python train.py --n_kv_head=8 --activation="relu" --norm_eps=1e-06 --parallel_block=false --beta1=0.9 --seq_len=512
MLP neurons of a small language model. Each row is named by its layer, matrix (up: input weights) and neuron, and shows model dimensions 357-420. Each number is 50 + 15 x the weight over its row's rms, rounded and kept within 0 to 99.
A block is one neuron, or neurons of one layer that tend to fire together. Before each block is what it responds to, as a language model described it from the Wikipedia text at the highest values.

Responds to: Short word-start pieces such as or, re, st, Ro, So, placed after a hyphen, parenthesis, table pipe or an initial letter, mostly in names and tables: Kh-or Hassan, inter-re-bel, (or variation, 14-st-ory.
L2.up1451:61 55 63 24 24 41 23 61 39 26 33 48 56 60 44 39 80 70 69 50 56 63 54 59 66 43 93 51 26 58 61 31 46 61 38 58 59 23 26 32 46 62 56 44 51 59 45 38 49 48 37 52 78 38 57 38 49 38 49 47 35 45 51 84

Responds to: Commas or dashes ending a complete main clause, before an add-on such as but, while, with, specifically, or an appositive.
L3.up82:52 60 67 43 42 73 65 37 45 67 53 44 81 50 14 54 42 56 43 60 66 39 12 47 38 43 64 45 29 35 35 38 31 49 68 44 34 49 67 20 68 12 44 49 72 39 55 41 52 35 49 50 45 67 58 34 67 24 21 57 52 53 43 57
L3.up876:71 76 33 42 44 55 90 45 50 89 67 50 36 27 47 41 68 45 44 58 45 42 38 53 63 74 53 59 50 40 61 43 51 73 55 41 20 58 37 39 34 46 34 99 55 51 49 39 56 44 29 52 20 52 34 50 38 48 74 34 44 81 46 48
L3.up1276:44 58 53 52 44 49 59 59 31 33 47 37 61 67 44 57 63 30 30 50 45 47 36 43 38 45 33 27 40 49 17 61 57 63 41 63 29 58 49 85 55 32 78 77 72 37 49 56 41 55 63 52 41 51 61 53 46 53 19 58 52 52 74 59
L3.up1411:36 47 50 50 41 59 34 43 48 69 57 64 58 45 52 71 63 53 81 35 73 51 29 30 33 32 53 38 53 32 71 55 34 56 58 35 28 72 41 58 59 61 46 84 60 52 72 48 45 78 81 37 45 82 67 32 41 45 56 54 45 61 63 52

Responds to: Commas in running prose, strongest after an opening or closing phrase that ends a clause (after graduating from university, as himself,), also in dates and place lists.
L2.up1516:63 45 47 57 31 56 79 40 48 88 40 47 61 60 68 52 57 42 46 58 56 48 41 52 66 25 46 51 33 53 41 65 47 54 53 52 65 70 71 30 40 36 86 49 33 40 66 40 49 43 48 42 28 46 71 42 26 72 47 67 40 40 55 56

Responds to: Short lowercase word-piece fragments right after a word's opening capital letter, in names, titles and abbreviations, e.g. N-r, L-t, C-ur(rent), V-r(banac).
L4.up33:40 60 50 46 75 53 61 64 53 77 29 67 46 46 25 71 47 38 65 53 87 56 61 44 68 19 38 53 33 19 69 28 50 37 30 40 71 46 50 71 47 47 44 47 22 70 16 48 64 59 59 47 59 74 60 38 56 23 51 53 69 52 50 44
L4.up118:42 56 51 41 65 54 59 53 47 23 65 51 49 35 40 50 69 58 83 42 59 65 56 47 54 23 39 46 23 29 53 56 59 42 30 61 42 60 48 68 27 32 59 53 55 28 64 26 46 34 79 59 75 46 90 33 51 67 46 28 65 49 34 72
L4.up189:53 52 52 60 45 37 86 87 31 45 49 33 49 45 52 67 39 54 36 41 61 51 74 68 34 33 42 08 57 61 57 76 43 39 36 25 37 72 44 46 26 51 72 44 69 40 43 69 77 57 52 26 25 48 40 44 42 40 12 62 67 57 26 68
L4.up196:61 63 56 45 33 46 43 80 38 49 49 40 52 54 53 51 38 42 50 47 43 55 48 41 64 47 57 64 53 54 50 13 72 29 37 45 67 66 38 33 61 62 68 61 31 46 65 28 60 38 55 59 53 47 44 48 38 52 41 40 45 66 60 40
L4.up215:64 49 35 39 48 27 52 68 33 33 41 50 49 63 30 60 47 66 61 23 42 64 52 41 45 37 33 39 43 60 79 78 43 57 25 54 49 33 00 39 27 33 44 62 35 53 43 33 55 52 43 54 35 51 65 31 51 34 15 41 20 35 40 62
L4.up329:45 55 89 55 50 34 48 74 24 49 61 51 62 82 49 58 51 57 80 41 43 38 46 19 52 35 58 60 62 61 67 31 81 56 40 50 27 68 53 40 15 61 46 45 45 46 28 49 32 54 47 38 44 49 52 43 24 48 42 39 30 46 30 57
L4.up835:52 48 59 54 68 44 30 48 54 40 59 55 44 54 18 58 58 42 52 38 41 61 50 62 82 30 21 55 42 64 36 67 58 75 21 53 48 42 37 57 32 78 57 58 31 66 67 58 59 41 55 32 46 61 87 75 68 43 38 53 57 52 00 51
L4.up1041:48 71 69 51 34 07 48 74 88 48 45 35 66 57 47 48 36 61 64 64 56 30 74 39 65 50 46 44 51 73 49 37 88 40 43 35 43 37 39 48 25 78 48 68 58 43 72 60 61 42 34 29 49 37 62 49 47 19 42 37 45 61 47 58
L4.up1125:52 62 39 37 46 20 46 47 54 57 47 47 36 59 28 55 48 84 66 50 48 57 17 40 63 40 49 70 61 53 37 62 56 57 34 81 63 33 37 63 47 69 65 34 36 55 71 54 49 42 52 34 50 45 68 76 51 33 44 72 34 35 40 61
L4.up1221:40 56 39 31 69 32 50 48 82 35 42 32 47 71 43 51 54 42 55 55 49 14 32 45 31 77 41 55 56 63 38 36 61 54 17 33 39 53 61 72 10 58 85 61 57 37 42 53 44 61 53 36 66 41 39 33 35 49 42 60 69 57 46 65
L4.up1431:31 48 60 59 71 25 59 82 51 44 55 59 63 34 49 67 41 51 48 45 52 47 33 65 55 42 58 56 56 55 42 12 38 31 36 36 39 66 38 65 36 28 27 82 59 47 75 53 53 54 66 59 47 24 34 69 67 58 61 67 79 38 63 60
L4.up1592:47 61 36 53 27 25 44 85 69 51 55 29 62 39 34 39 73 59 61 48 47 50 73 26 18 47 33 38 64 19 34 44 59 32 51 39 61 47 59 49 50 58 42 48 24 57 61 49 43 51 34 38 45 42 39 61 63 54 44 62 19 57 63 32
L4.up1656:63 75 74 35 37 40 50 69 66 44 66 70 63 49 55 56 42 58 66 54 61 34 47 26 57 37 39 53 55 66 43 46 54 48 34 43 57 59 37 39 52 61 51 36 67 53 36 27 48 70 62 67 89 66 43 40 50 57 48 37 53 44 36 54
L4.up1732:33 44 41 29 62 22 60 51 45 45 40 40 46 58 47 31 53 25 33 33 56 40 46 56 56 12 21 57 60 43 39 31 55 57 50 48 42 48 52 84 41 75 73 34 51 82 73 33 38 93 63 50 74 25 89 41 47 77 55 75 43 61 55 64
L4.up1814:69 41 71 53 73 61 45 77 74 44 61 48 61 58 44 27 40 68 54 40 36 27 61 36 71 58 40 43 47 80 60 56 60 49 56 41 45 44 79 40 42 64 47 46 48 51 39 63 27 59 58 41 46 75 42 38 28 59 86 52 71 60 42 40
L4.up1963:52 58 52 34 24 28 91 52 33 50 33 29 69 58 46 43 61 72 79 25 58 50 58 49 20 46 64 46 62 49 52 37 44 32 37 46 42 27 52 60 27 57 62 39 60 46 28 59 28 51 89 58 46 73 56 45 78 32 50 61 62 58 20 58

Responds to: Commas and hyphens right after a completed noun phrase or clause that the sentence then extends, as in "albums, with selected", "singer-songwriter", "Cup-winning".
L4.up125:35 51 39 31 53 41 44 09 38 66 43 48 35 50 31 45 15 44 50 69 47 54 58 65 76 40 44 50 71 40 62 51 53 45 64 44 60 35 71 50 52 37 66 35 09 46 43 52 55 52 46 44 56 50 35 59 26 37 42 35 53 46 60 56
L4.up183:59 48 57 41 57 37 32 35 44 71 31 46 42 30 64 51 38 45 45 56 59 37 61 60 27 59 41 33 51 46 63 44 34 55 30 61 47 47 98 80 67 39 44 63 50 55 37 36 54 26 80 77 43 43 65 44 79 51 52 39 70 38 66 43
L4.up335:68 56 43 55 58 47 47 41 09 54 54 52 52 56 46 48 40 38 72 33 57 45 37 37 10 78 45 46 39 39 69 65 42 23 38 30 44 59 56 50 58 64 74 54 48 68 63 70 56 53 84 81 60 41 23 52 43 45 26 09 50 53 48 34
L4.up750:75 71 56 40 40 59 31 39 56 45 29 87 55 51 60 51 47 33 96 37 78 42 55 76 39 38 66 51 48 54 58 39 26 36 59 69 33 64 41 56 58 67 26 56 57 45 57 17 51 56 48 58 71 42 69 64 42 60 70 33 52 58 53 37
L4.up803:74 30 46 52 67 37 58 47 61 57 48 34 61 50 31 52 58 61 50 51 29 52 45 48 65 33 66 54 53 52 52 47 51 38 38 18 57 47 75 77 61 44 67 81 35 57 65 58 45 40 68 58 46 47 69 34 76 43 26 42 53 54 56 66
L4.up819:50 65 41 48 28 54 49 47 40 52 53 41 64 45 69 49 65 40 69 35 89 65 46 49 69 71 50 61 37 34 67 45 35 52 47 44 67 44 24 55 55 29 56 35 30 71 75 69 59 59 46 50 88 55 58 55 47 38 29 42 54 93 30 54
L4.up884:64 84 44 26 34 66 71 36 71 49 41 48 47 32 76 52 54 67 50 47 89 53 31 37 43 59 25 38 38 01 51 29 30 35 56 72 54 22 16 44 50 17 35 48 43 76 52 48 09 49 44 80 53 73 75 42 57 28 21 43 47 54 55 64
L4.up1092:56 62 68 08 47 63 54 60 42 55 32 37 35 22 72 39 58 38 59 56 84 49 27 23 64 54 26 51 46 52 36 57 65 40 62 33 47 49 48 27 85 37 72 34 42 78 92 40 48 62 34 44 41 65 46 23 54 50 64 55 56 42 55 60
L4.up1303:38 47 46 65 57 60 45 19 53 57 54 48 49 64 26 32 74 44 47 50 72 55 50 49 53 46 52 42 71 53 65 74 41 28 60 54 66 32 45 58 73 64 56 80 30 51 55 60 29 54 40 54 29 56 57 28 57 46 53 52 50 62 33 54
L4.up1343:55 61 71 24 57 64 47 55 57 33 66 68 50 53 75 33 41 44 72 62 65 20 64 48 67 61 26 41 47 70 46 49 53 34 19 44 27 58 81 45 66 37 48 65 57 25 70 48 55 63 30 54 56 50 48 31 53 52 72 38 58 67 65 51
L4.up1562:33 61 59 68 38 54 47 58 72 59 54 63 46 50 39 38 41 55 42 48 50 31 41 60 52 51 38 50 33 45 44 57 42 60 48 67 48 32 55 54 58 36 40 55 67 51 56 47 23 63 53 54 36 66 63 57 44 25 76 47 44 13 46 62
L4.up1574:78 69 42 50 54 51 50 74 36 42 65 59 18 36 35 60 55 25 72 51 48 41 47 41 53 49 55 53 44 66 51 64 49 51 11 74 49 35 74 71 47 26 45 67 56 15 63 55 65 44 43 65 38 53 54 35 28 64 49 34 62 61 39 44
L4.up1701:78 56 32 79 48 79 43 56 30 50 48 63 68 72 36 70 33 68 74 28 63 47 49 48 33 43 34 40 42 38 69 51 49 81 76 59 58 83 45 36 57 34 63 57 53 41 44 30 52 30 51 47 36 52 74 26 42 54 47 24 65 63 63 39
L4.up1707:42 54 32 68 54 45 58 38 52 67 56 61 47 61 65 60 46 48 46 36 31 38 65 44 40 70 42 61 46 61 28 52 49 45 40 46 54 81 48 95 57 99 46 61 66 68 72 52 27 42 34 67 74 28 54 47 78 30 45 58 39 67 57 65
L4.up1731:37 40 38 58 17 29 67 40 55 67 15 47 39 58 44 59 43 54 52 29 62 70 53 64 27 33 52 58 55 51 46 46 58 48 38 69 37 76 58 57 46 54 58 76 64 69 54 54 61 68 30 61 61 40 65 58 26 59 32 50 73 49 62 58
L4.up1867:83 58 56 28 80 29 42 41 64 30 29 75 55 66 37 24 47 61 76 65 36 58 60 62 48 40 51 38 40 54 29 54 69 26 66 50 51 45 36 36 65 37 44 82 32 31 47 49 39 08 52 54 45 25 71 35 28 44 64 93 42 51 69 63

Responds to: Mostly periods after short capitals or initials, as in U.S., P. J. Daniels, D. p., No., Jr.; also middle pieces of names/words (Ugo, Ezequiel, Mathematics).
L3.up1297:36 78 33 29 38 43 82 57 63 44 33 55 41 69 52 49 63 51 61 13 33 34 64 73 89 49 31 58 37 56 44 31 68 66 53 45 26 81 32 70 72 52 44 48 32 38 31 45 21 34 75 70 68 43 46 68 34 77 23 49 45 33 45 48
L3.up1538:32 51 16 21 86 46 62 65 58 53 46 35 45 45 44 83 65 42 63 50 37 39 21 61 63 37 25 42 46 56 56 37 62 54 41 51 57 46 45 79 72 40 47 55 54 70 65 36 55 26 36 61 46 53 59 70 51 75 18 74 49 37 48 36
L3.up1685:42 52 51 34 64 67 48 52 52 56 38 57 44 60 44 49 45 54 60 34 44 57 55 17 56 39 35 39 15 23 53 24 67 48 57 52 52 35 37 62 35 05 61 64 11 75 28 36 74 22 41 37 73 43 58 46 39 86 51 30 63 65 51 62
L3.up1706:45 60 37 46 50 38 80 72 34 53 58 76 64 51 20 29 38 38 36 51 38 52 63 62 58 21 44 43 27 37 60 31 55 59 30 50 36 66 33 46 20 52 49 64 51 45 37 22 32 52 46 51 41 22 54 57 51 70 64 42 50 52 62 41